{"n_layer": 8, "d_model": 384, "n_head": 3, "n_kv_head": 3, "head_dim": 128, "d_mlp": 1536, "vocab_size": 12965, "activation": "relu", "norm": "rmsnorm", "norm_place": "pre", "norm_eps": 1e-05, "positions": "learned", "qk_norm": false, "attn_scale": 0.0884, "bias": "all", "tie_embeddings": true, "parallel_block": false, "extras": ["capped logits"], "init": "normal", "init_std_qkv": 0.0219, "init_std_o": 0.00546, "init_std_up": 0.0219, "init_std_down": 0.00546, "optimizer": "muon_variant", "lr": 0.00245, "lr_mult_down": 0.7, "beta1": 0.93, "lr_head": 0.0129, "grad_clip": 0.5, "warmup_steps": 200, "schedule": "wsd", "decay_fraction": 0.582, "decay_shape": "linear", "final_lr_fraction": 0.0, "batch_tokens": 131072, "seq_len": 512, "doc_mask": true, "train_tokens": 457200000, "steps": 3489, "dataset": "wikipedia_en"}
MLP neurons of a small language model. Each row is named by its layer, matrix (down: output weights) and neuron, and shows model dimensions 128-255. Each number is 128 + 24 x the weight over its row's rms, rounded and kept within 0 to 255. Numbers have three digits each.
A block is one neuron, or neurons of one layer that tend to fire together. After each block is what it responds to, as a language model described it from the Wikipedia text at the highest values.

L4.down211:100124087191133146143110095146114126103169165151143119118127127134128116120123101122161168135119109131137102122164134178110134140126094108104126142160110131111096077163122152162144130135131120092152142096087179103106101149101125128114140119140114118113126138130147177165169142096140131152104158116120134115161170084123140125136119119178121127132149172128162131119115164089127182106130
L4.down814:101138133086131128116112118127105095139136086162095084120132146121111117131122136144123150172136144120121156151125115167140138145076123129177098114151117144141128097168080112139108115117083099106111126144094125133112142131145091163088121124124132131136154112115172138131118086116140099128121142087119145128090133120137149129132126152120107087112115159107119105111122094151137149176121
L4.down821:098085059081083136121102129113150126166086154125128123136154143105132103143116141105163145092137121129114099160154134090155153113171187127152104151098118137171167124130128139166104076138105144113164100138104136139135183132113112136148141150154120128128113127108101177112164091173103146114078123103151120113105098113113111122106141126132130091111133125089113124099123114147133101132140
L4.down1054:067144114109118108098102106113121108126151140136129123128099141117094127130142101130079144142125140105132103082093125101116144143123141139109111151143130110075140116150146082124114108135164105111120106115155109109153114106129108125103163135120142113117137126170157142138186160162114136110094115122139127112131124112118115146086141139099123114134122109102103176103168147147088152166153
Match score second digit

L3.down406:090115127166109117117147108156142114167119152109122160117141130081106082101106109138067158112160151139094135159120156130114092143120166149136154150137106119127116138113120104156139123131124075111131085111117117088124127142149119124147108123098131140106123159119142138082096142129151140105155179107131114138164145137150144091150121137144118126145116123122086121131133087127114134126134
Competition titles and results

L4.down224:132078104117107139091149142143100165140155106137111116097115143124155131077138102065116114149129133152099149107143156119137130098145171163138136128163120091132167136121108133121127150119157091132123132109125128136125170099116126145148150107132095137143115144154097127102135092163107143158151093164146198141105136144107116147151133134133101144111100141127104110183128121174125141160104
L4.down909:103157155102120126161106150168144174128121123107097158128130112169104158122082141168113095116099176144142156128137136089182127115110105133140089162142138138156109131149136161112167163137113128156134122109142119132119124145153091151183135104133140124116138127114121193124119133152108134115127142130107119099125136141163102128127151082143150148115102138161151109159125136114131116138145
L4.down1041:150134096101109158164144120130127117121124170098089067128125114120113144109138139120192141124099127125164105105159111120171119120107170102119149120166175137150130166116152116136089119113165123146127112096126166132137158125121105101122140085112122136098121110159121108093141101134107165103144102168101111177166120143157112181111090080084130138138130148128124139130173125121133152142076
L4.down1069:147099133155085159110106143133120187142129094147105166158165145116111142116133144137145120150089148132129155123092136095108160144140140085111148109135133135105161127157129106116136151124149121107150145172120107138148150149120124151102181214159160129098114105135082162118127101128101138142094105130102164145099135091138154163106108146155095115113148140121129108158107114113123135170126
Word-initial D fragment

L5.down44:109127101143139087097110097100127135121111146150159145157153106073107093121116141110132116163136119116091130125151126177120162163152121150106175115102174137161119154171093163168103136155173107141161142159106110108103151142084131118106155090139169165145076127141129128123108127154118126113128089141095110125142156125105120122117110139106124120152125113135132098122150125095134124109153
L5.down116:108105126140125136156141090158116138116116109119152099112133158143130131105155116101124159141122115107103197167105108168121153171143140137171133095075120119122108130116093164110115157115099152116099122127124161101138108151112128139165112134120114156102132143167107112111131132192140143154111124135111125113145140134132111091137094090116116128129139127137072161185139110135190166116130
L5.down190:126106109134127097132149102119138149146132153136156131129115147113139155148128131143129100158131163146138152130122145081152120135171179110137081114130132112113142113111120111127142109111177093141122132097141148092115124126145092144115098130091102113118120138162117151149116164116088112125137116109163152133116110116144103095113123144139128148093117096128168147121121146143082147087126
L5.down332:159108111192136146124143144085123109119109150131120101126126150101137140146123149095128123086103141153164134132122128136103146061148135148138122124139153141140107149113191128134133134114092129112115176090192161113127141153119141196135082144157146114122118101156111150129194091126116150150132130114143126136131133108126164141142124164188103118123149113145111144138150119135138116128108
L5.down387:130091111153163115102135137127149139141127161140129106132121149135147155120143129112140124136096083147118106161145147126093133108122130078103115128081143126115162071129118121121130064131142149142116134156122124104140138156138108131134157092121119149156149174117137125152134107123132118118088129128131116137121137109139147128151093143102078109115146137116140150129129107141133124159081
L5.down436:101148122112121111158136098111162127141111143101117134139135182112124118139144086089141130106116169153107132125128139100137111122121157103142093103156121129103102138140183143111142112114127124096127090085124117122139095112153146123128188150112093113149150100117127145095116118064126115130170142143113129121164113119096110122128097127089157116118136129149161134140166156093143149167194
L5.down589:138134154110148147117081166138161137147108140140116144093110129152111074138142119184131118130151176158152120143116126167110164152120106110126140168126126118100147136100186163124133153103137104126090126107100122137116107124127105170125144110133104173132147164112150151123157171145142086118097150139135129155158107133121124088123146099141125167098184077127138151074166130098107129110101
L5.down661:077110163147146123111144156099161128138112164156141138153126159095160126112106110112087101143127131156128181162103132160118093150096083142110198156110116133139112171137144152144109118137171102164151142124117110036097126136158132131137191116148099157120164090122125166090147124149146123134195147139145153156159147173148111138126119143101131137120121122106119066163128129113149122124143
L5.down1015:109128076093148130125122133143136120105119104095089106169129122111144114145124161153115077133148129127108104114099146109119151089136122092142121132118105089115133126121120140132167158105146169125121149106112102129167139079144123166151112140099128111154138098126103138142151125129143127147084130158111125149153126148130110165157092182095150105135091156171182107147164133155090080143112
L5.down1106:099135135107099148120130139153120076119091117116083105176130128137132107131106129094148161174109119138142151150150173178118089111145139149081148075127105085157100125127098074118128116138149116094190129133126125142103141132113159107146106132160123101131163146113128108107126169154115133127105107135138127141133183099133111122091107107110092139177107110109163139110163074140150165149128
L5.down1165:110170113142128161126116130155090131142120121158203129106094112121126113100090073128126119139121141142058142109137141105102080110123113123091116150110126130171150114135164117137093117199137146105125154149119120086162144106167090153139107101124134103146096138118153128142144122135125138116141156069095118158123114152106123089142128165120138121144134153126147113119094121133176174130129
L5.down1197:142136155170083156165160159133141079135131109174175144137100098093112123116113096116149119148122151122135107109133097128075142103127114146111085086095128191113116122145120137117104130130075105083046099152114169080146108094155106119101092165154106102110106141113141142083133160144142123119132122136154134127132110132104126129118159124139083130101146145131169086151118151156166162109135
L5.down1231:119113157116144116125118134086094090145158126143129132137161143163165156132139135080113152167121155150119134104141091166095124124111073115094128163121080154126119163133128143160135146135101087124114115086096135093140149157126178163091136103164145179134165110133129168086169099162135150106130161102197133117133195140093097149131121134120147158131081129101113157126120129156120101124154
L5.down1370:088155089113126126098157109139147086090104137133139118133093116177124121126169132114114162123161084126162166112157155064114137119141190155179149112108129141084117095140100106132152161117151127131137109113073089105122139159165119133156104135143094126144144132137145185098173118134104139135146147120170160138112165156099140136130104170134148120158161131162093136169071132148160099113085
L5.down1421:139114083144129167174096108153129126136130129153117126111154106145117117105157136129074081104105156106151135091159134114113090156114151156123143180128110091123097151058140140156066105158168099126159127132112136115174141138175126102160118131171143154084166180148140116139134112112097124144116143099121146092138140133147148103084137118152123149101115129154148116141155128122145102161148
L5.down1458:177106119128127107123099081124138079147135098126099122185111132169101143139114101122129078151143156128158109124130105131108149101157129094120163124125166142097153148105163130126154067117152154131154107166141151125190121144170102124182144120140111114126143113163125147117150102102091087137154118106138142130107145085089137169171100139094150099127120121110155129158088112121124104122171
Sports result outcomes

L5.down151:163157135159178110123130120208156145140146143123113121126121138120136109110126163115109113125105135120082187102132100090100090101132149075119109119112132137117164145107162123120153161187118111136145106162101139147102137128112131122129129190114136127159135115124129162086120103136157076118114130121082098123136117144089150119147137155099118145123161167118151107148116125088158120149140
L5.down315:103115172154164120116124162158131085124105134085162128132129145119180125098119087136174140147117112124110129146073156124120161117143116155136122131141131122137116168135140095112128149102090145135110138138123097126146071128130141131137098160115167118186105167158128155185153091112107090166147144094108123100081121149125124135164107110119160105154115119164072133135135142149123104129122
L5.down455:111120122127122129169125140105102167142131158116159083133116149120133143156185143144135122151147118106115158147148145134123147091112164087161120164117078133160118146132141179133144161152141084118144127102102134118107135129081177112140133130152117122125158123090081146104118161126108153092102136133180127115073145074098172148180103107132112117171136109127137152136128159170113113112136
L5.down540:098167141143193106128150186116126115112123090155113110098120100129084100131090091146131148143123124132128159105093164111182081168138148130076103126104135122120096111139120113129144148146176133099122160087103139131140074051107128162116140106105122145162120127091168097118106111101148092122135150137170118131077149129128149098121065122079147103121104147119120120119149149101148120131115
L5.down576:094091160141146107145139126151151095097146105133177156126117198144108136109119139143128154128146162105128157109099140152172151123138137122170102152148176134121106110094113126135194114130165096123123134211146107097153096109119113118146138126166144155120160113112156099140125129131131106095146122124145145157088129147128082155133132106124145112172083113106095137183140106121155140122087
L5.down671:156142130122161098180148139112088095134147096107111105120121146110138146068146116112169120109161140119087100162099102103144119106097129133131121132143079100099145141107154128144115138089116162133147123158118101088165148098134093121153096157094149119127129128145134184133113128092151114072131109158102134133127104099101145163136154094140143105132104069129075123160091133162133109143098
L5.down702:142109135115155091105127098151115180119150124107119138110143144108146106151140150121098110126154117119113144119137138138112093130125099080199132114110118142125142146136106172128141153135147124118123108131110097073138094151132144138130127119076107107137141122080099124121099102128121141146125111183118181123113161114125120093120080145122176090124111119140107106109162143137085144104151
L5.down789:103164126120132152117144143102093129066151152101138116118082104137163113140128126077143104118130151154081147114065132106141116161137143121142125154166125146139092123111094144107083147109162135111133132138126131092134121192101128091101128151113144144121096126101127121108127105155106131146110153140118116092134082131101099133146127115114146148141115103119105126119123116090172139112115
L5.down794:151113162116159171091120121152115139122094154083092122165129113144150107125114160133116129046137125153104181133157099145146110173139115097147161118130139089171118093102173079127161098122135109136077095176122163148102116130127105115083111139089125123091135143131178097082096086133130168128095088135127112168148102134144150148152130134123181076188108117124100131144128148144166113149094
L5.down932:135144143167128112115141130142138154176160115165122102135153124106139157172119141132135141099170105138122100165100108089131140114131179099171146169114162145126111105126100162117155132152168131117143098156113161131144138109128141105144088147126088146078136134109070151105135131120107111119117089153137135156101180110131146129112141147103179138145138106078106114134108136141108139118159
L5.down973:130134168144135103093154143138133172133118134112153113104112089104135084134078182149105113108165165096152134110122179136099105148120118125148125118137134126149156138124132079135099133211155129091103146134125117140102137107096151111155139132145112128124144132087105151124072119148100113154132144114176140125157134087110144149111107119125146136097178136150109130154112108101201147092126
L5.down1181:132181128109170108097144130158156142136152117129160085124150156114128132122180146079134128055130169137106135144123094134170130110140080124169162145138149141145105137109134105120152120146130121141127102122134111181074110107151147058118126127164123139144083122138132097136075199141123143138097143140125132091104154105116154150158129114124167089078104129091127121119053141089153136104126
L5.down1354:121168136123144114093107114128118166121132119076099141114150131123145129132146138113151186096159131111114131113143125151147112110118152136129135151129161109160084119130135143134130073124122088140110153178186124137156140135130123105164179118122144150138145123123115166126151123140111133124153131133097136130113161084102159144137115167142151125119138172139127132141134120134141137129121
L5.down1360:123186136110117129092148112101146106131135086079154129107132127123126123106116155109157081120150132160098180119164148186142147155120152141131142183109137114080094129129086132138187149148137121098110143157111099105189103143113191147085092159097137086146181161093118146115148129125090156141122118110118126161163165108115129127142149128139090125161157118113101112130158116139136147130147
L5.down1473:123146135134122146104169118135143107130143143169115122084076161115140129118177140086149129097123125106110148197066146094152108154088211123147152156113151128147086124139088118100174178085137119131152143153120097088115114182103156111092121136133111102108110126131138144132123124116082155176129168126120123113095123147141166145143177108151158106114110121134119129099106119129132129069132
L5.down1532:135137082089133128112145185134140112088113126146109136139136129090129131142138119104129125117142131149118152137151154120122135146163134123204152147134107115142163087141129103141137164137143092146146127093107133144091183096120121159120153158178124126157106158121135113124135136162077136123110136108130165116111094135125143081188137122159135147167125102136134117174081126156142147102182
Participles before prepositions

L5.down0:091123110169159129149132101110143119173158129128110098128170128116158126132128098115134137133150102099121104138155090144067136151108106149109147120104116134115104128125161172089136131115106159105147125132141153087158134141123133129101151128132162169126110113119115107151116114147164139161115081126124116121122122124105116076137155166158139122143099100133096126096095100124102125119154
L5.down64:094154118131129042119165140120118154097118120100113120134139131136097121134139159117129124110118169103124138141146154145117128166177131105118107126117152116170149102129132122094115153107144127133122135137083122159146087123167107142134169055120126121159065137132116093151096130111141111089140100120125175150175127106130150157169143122126117151166138125167099137145145140117143143128144
L5.down68:117111163192135138149132166087095134086137125146167128157104119121109074135139111127119151128139078104121127118134178140127119093137140132125132167101152138200130153167133108142167145155122111131077106176156149129079119140138139152161168080102127127120132100165148153127168147114164153102107137112173127083105093090083146161167124117143121163090148122106108095108132124130128108150144
L5.down70:081124121147173101098138111103142091133118114128158106098161130119070097086150095157135087129138166121107122144115122182104091132155118176168150135160128123129104194086149145106153162112148146117161121137087098145115104107127134161148118148108166132109142114106124127148112115129155115162074148138093096140085112143130114108117115151102147134154122091139135154125122103132187133151145
L5.down71:118165098108173140099160085108137160096131126130071163102118130129093122105113126165130094149130115157140108081149170119131128144117124105100133125129145121114134127125123102134143088116081153100089124106161149124138105167135156160153164127148149087144143120154122143114086131127152127110149120162140122085137150146112119131120109115099156139129136103158098132135143116123145110153104
L5.down123:094152130108129107091141140092132133124127150129084095115142120108128100115135105164127101145085140086126114128098131159104130169186141130141145174097101106140157110109129131165121158125120119168102082109142131118140131152146107179137147159167176118104114089107151150110112093123138111142161133162143167114124130119127181100104117109156119138113131121134119112122088114140152100126116
L5.down146:149136163146118109127136130105147122121132120119119155103150110147121132159120150148160126108103152132126150154151112125117121089095119190123171131141111124109099094104174107162138142103110124055184146053151108107138131080156130151126154132103130120163170149117166106099133118146115115129129148134114132197171169107137166140139110115120141150102128126130124110169124110151136148125162
L5.down187:141116122143122159180114101125153154174140157112080113126142089103170104134141076105164102133131133135107110133147161117119144111079152135122131127156136144157122168087133136087132127094125108115136117119142126088100135128175115139120113127123158125143102119079086135144113096125132110127140085093143098098135140156146171130078095137120119101139108098139120127176114110121156169142127
L5.down302:148128117137092168149148140107129131170150105102096163120141193130109155158115108102155121125135157139140129119166120148143117113162098114178106109099134195137141154162077140167144146163134096148130120128142114093122147143112112142121127131138123097123186106121104138156143094137128155166157123116190133118109081093089123153124116159120128175101134120155121124117128095190097121138137
L5.down483:150154133127114098123137119149120139183131108104119097125159172136117157117101091144150141147109087177117162158078123144098119112130100089131152145116162094106108144128161111136146145140126085151160114123167144179159087113124086154109140167132153138185115120110128152141134167125105151184117128127131154103096100093136172128152107093078109114147159142113125130084148106062128150130163
L5.down584:093131156111147143127137118161121125159140141154111115167124122111111150118124147147139121097147117111141120151142136132152078159136155154125143128118126098128153105128119127118090125171119113142127103140092086137129086122156143092157123130128130121121104162149145166170086139150138122157118116078126125115118160163112124159168121144092133068136150092128132121116094171130119120155126
L5.down704:152096142135135124168121150132120107080095124137111105085118118133143141109129184110105151133144121158086135125104159107127144156147152174105124082116151151090109139113085107157124165108114143098121136096158140123096138142130094113130115146158131123096135132115109136145093105137132124139134140146151120107162152136139184115130140117068133107079093184146144151081132113155153110104119
L5.down709:126113157117126120143104132146118133119111147098157146097147122131120132039155095137138083175109113149136143120131165108162106091130129127148102135143147068128136152130132150149088138100179147092149158180130156076123139116159132126109140122134103111124086147113132112124121115136127130088127118053115129124133149133152103138081170180121116087159130117189116098155118139106163196131123
L5.down891:124140127091140150102126141151148136115143173111099143116124119114112102085179151116143126141137150129104115128126141107135131140140116142128133141132120110097158150155092109134119175125136140129102130150122080167136095135095160161176175118110143101163124115108102170118128130102121118111123116128159178115159155121171155115113144106165136133121108158109135123166122126159133121039119
L5.down1238:128167159135100130153127146135126126140113150110143134153187192099149140096144079150144133123098164157115082179097106136117125139097194133135124146127123155132138130120114128093144070073139139152130146159073131133122115121151141168109109141116124091141111102116170131111149167108155111119139149094141090122128121095107115131125162105120169186147182145135094143195136154101190171158194
L5.down1313:138136144149139124173157115139083119098180182112101142154109123189118112162119142106108150114156121115134156120120134146157101106069155165131108130104169125160138127151158154159116115114087143131074127090071093114102130150157137144113127116090097127097114122135144123111160176105130145092126093118169126149174158125114105124071127128154151110123097106117157124133109179096121113135146
Word-initial consonant letters

L5.down42:132067145073116144135120172083135164118117122080128142101107102135065148139111153144135120091143114110130101129113118092105143086159112162125123119145125136115098134116114130123107116149111150118118109148186157136108131124132160108123144129099121143153132096083122126099120103095151153156133120128121128116095115111149126146133131130155103117165120114143130131132121092150144131106135
L5.down59:143130156141071154123145129124113115118161136075130127112132092107153154147100134142101136144146103130141116119129178142152184140128138139144162165128113159126121143144127112123124136122143157112143142174156141153105146152138143131137124125164127145109132154077078131100117138136091149109128124088139151127113117148098119087137158159100092166151131133133145185150154118095116110121172
L5.down144:079100111152085202119131130124143095138165135128101090144101094122111121110131130126132120109104097116124102146173099127160161136100098136086145104119145147112089141098117147139142130117153125142077141137111140138161165119129152085097086117106118145125143161123120135131131128143185147133130159152128112125113139116134143146164094124114126138158110147090144127104126106113131172137119
L5.down176:147150156129104103148139165119095108100135119088163097089060101116112148124128168188116122113159128133159145071149145127143111096126133106096119110127080121106123114201135147132113119089128132119109133115117108119109095085129078120085133098150149105106141133108136130094136155107148119104159153152121165124103124131106123117163156117153114068124134127140156160122138117166106132117110
L5.down278:135109111103114103114140103100123125126146177131098112101122115125124134143136148132141128123156153149116154134084166134135099160103136159110109154103101102118136109128101136130096141105169115111137136138111150139102099127120107126112085102120106128145090149162136120131141189125150142160131110130136165107141135120132090135148076124123123112136102117109148134136145128117144084118136
L5.down357:102110119128119106130096114103128126102111100121131178152129125100131119141091139105166119130126111134122135131124124087151136160130136100121083146095121135090124161124142111113109102093124139121122106136150146118137163111103106131119102111166116126165134139079077150117101138100137144153091112111151142110066151090111104094145085136131114122113158136152163127101143146137098152117120
L5.down489:135141139131140129177131126161104118151095134099112108111132151114140136097139114162129125144161125111110101107121155147106159091174145133096075133115177116078105123098137134096136070110127081147103120172136091120150107141142117161113139122110148105115128134144140122134140124151156095099091148071110120135093147116121156122163090101131121095144097131119095111080147133111123164126118
L5.down564:103151105144108133139141118109112115111134145086112133168129142148134166130117149091124108110160096132118103173101104145121146087155160131142149120138129131109138150141103083124134144171109152133142117126109111117054180140134171112116133115140123143074160101106147088132132127103133121112113107147114178120141122120152148077112138125120097128126088093140057167149111139145100151105104
L5.down588:138139075127108103136147106134149136129138114118125136149116127145120128163184160153165163120164132087126143140088120169118112209149159163125118124146100184117105150120109107118139123124093120110118120112148134114119106096126087124105134133140075131145108129083131159106126190107082137150156140113090125155083145115092097122147106099137106152163082111083088126150151146128121143114105
L5.down664:135131129157099132135109151142144155146138145126113149128106136104146121160112159122116093152145124152148121154150128119140124141111126123096160132143113170093114108094105168075130156112144161106137103148120118148133167149146158151153111091149114136149124110131090137123098125141048133096102123120142108121135124168122155094086135143110165093153102156143169107124104170124107160146146
L5.down700:100143154148122141114121087134140151143125149083142134188129119160129166121112161161080141144151160158113099111075117144126097155131128135127109142152140166131129093133097087121126123150135138099078117093143092163118114134145091158132173132187110134104165198154149149150152153050113183118095131143128140102100140142107146121122130146124110130152134141082106128130153117133090153097123
L5.down743:111142185166137102151127089104131152150103099121126132132156126128140138101136125125168103168112157118146148139137171110132114144132087148164144144142114120142143178174145144137119124123138127147121164127079095164156129153105128190123149151160106156109166096117122077140128114136174111116125125119132117139117135077110146129103128124128111099090124116150117147146136189134135140131132
L5.down954:086140129175150144146139139122122123107167156084111141133124153146176113143112102144088127140141165153123077105142161113094138103139130153114086085109111137141125106135127109133148091152143111128117095135142139111088140123124129124110149109118131118149135115093141132130114137109118139102125149098117166088129170091106149118167129142132132118156091122108139123110123125125169113108139
L5.down1060:131112140130135104175093102142132107158127136116081113143111129132164151133149167123100076170131124141143113125119095146124107137122125188103107097135124116152105107139114140115167146196133148086135173113120122085090076104109081173080098132140106123114136147137163142169115151150136071087103133106068130107128144124088109127160130105134124110111088140143082098134137143119107098111099
L5.down1179:118165162142155111143141089106104122197101135125148136177086126136142139138113137106154126141141141147172113137153124089111136102115130133171128116159078120131104163137112164121197125095109093069130125133146121137102083144124080139140161078108154101145114132116139138109133099116107131134132095121143134102071165156089106117127102100127118150055116126120115115116115138106132131132139
L5.down1229:157131124137131161110107076158140135148102158137132148137102132102091094128130138094111119144158126176146175152102126127111112147166083152142111128084115127120122123133105125163173119144136127130054130142086112136114122138124133087135136133138147136171142136108151186150139159109133097141138130137159160103115177063122136162095130116140178154132149109128119120135114115156114197105108
Year-predicting position

L3.down1470:140102167177113159134153143125159098130145117167116113139138122154111121148157097136085101118134130105143175159165166106129129124103147129159140128131150116167104129127113145105138097182165122133143120150125115095115132125187168094158078105136122116106132173119128153178113087182140101135113111136166135137143155115112140132074105136107153145147129141155143147169073130117125155134109
Word-initial capital fragments

L4.down605:090116142112126138116170135126158156064119136166153083134120133095165106122129150092112134109126164137102138131112103134169112134141116141120138165117139123159130149148102134144109190104124134148109140120109123096144119163123175131082129122136137163169121144097164080144132153090113079182153121095144125128160165132142131060148162099119115137141128147118121123156109135101132127099123
L4.down612:106094105174130101122121138112172121097130149148197114117096155141154104079087092123106125130139186134105133144122103114105133159129160136150132193125147162104147101145130157111116177115110168124165135161131132121148114124109108121133141157136116174147110146091174099145132137149158119122138125114136140135148114112157149119142164115116103147158127175121122099108101125102147131113112
L4.down1210:148160113133133135125120074102120120150108115122150109068123139118111167184131122130128110115102114096127152095153114109121124110133106113137142128150091097122107115116177094127164128126137115173134099112085136183110127116139130115195160092143116182140156117133124146135161103137128170119146130124116166141146132142121149110172122119123117108103125146122134109161067104120153130136121
L4.down1515:146129104180148114085088158131099182109120149137154158109110198142099155123131094127131101133145142133101108132121081099128095126122165118127106131127135105155134100082138135109105123114144135131151134122122088163149101119095100142134119136120142175163142164109116132130112100105132099141162102127126147131091103114095134134148141126125152113140095152120117094163138069089166169124152
Passive past participles

L4.down813:126130119140133125154110112125174149116069166093130151122100170154132138155072159135134129106123128097133146177161132119171119149132130159087109143135138122115097094083126131127114118123134122141160142101133146131151156131111129121123138111098129126173146176145144126127160116119134100142141100135148137115140127157128178150175109099138126126127129177123152149174138131141152127121114
L4.down852:134145118137123111078098140131129151115125165094108157135133133143142112163127109140104121160137152140127101125114151134125124141112153122120109145129106154122160105146155140137155101132166136113106128140135118143132154117132109176075146132133151124167157140117089161172134128128061141117134158140145171113119133115149120079133134113140121108117148129138154149166150091151149152111136
L4.down872:117141101108136119122097130122142138105094117090135155133156157139147154140101119140076130152102104131116121097151109121134157129042141118139123171116112092098122123111162087142176122142116097128125149164129109085118153111149095138104149141117112117117094133126101132133128129094129138124124173145131178116105143122107117086133115104138153095119137132122178137099128131130145158115110
L4.down1199:170091117105105131115115169160142144156112134131083138123105191111143117108129102097142098155152202116071134105136136109126139102110153134113118116129162117064100111122112143104154137105117147111108105177125130129116110149089127129143162124125134082146121111099159127131140133125108150146146136119115157145114125102126171131166097146149102098137138158146132111175130130168138100115109
Date-introducing prepositions

L3.down451:159129153121119100116139092120135145085147103136124153141114173154142093122132159087169112159133176176132118149120127107111137150157149142132122131128139134086124114115138099171099117150162141089132119098115127157123111092128115136161123153156129150155152177091140098097149097126121136153121142119154151123128178131144138117182129116113090116135110134137136150119128135169164141131149
Date-introducing prepositions

L3.down1135:140152158114110138107127100125136132084121167151133141118104146132131095120114129123112121164116086127132151146131126124112135092120140137117112162131137154167161159130098135134087140100124126126113075075123098148139126144143124109122152113149141123096094153092140090154141165106131117149133170101151144140127130149125114115103118105101150133119101098121177133118148075124166111102169
Passive participle after be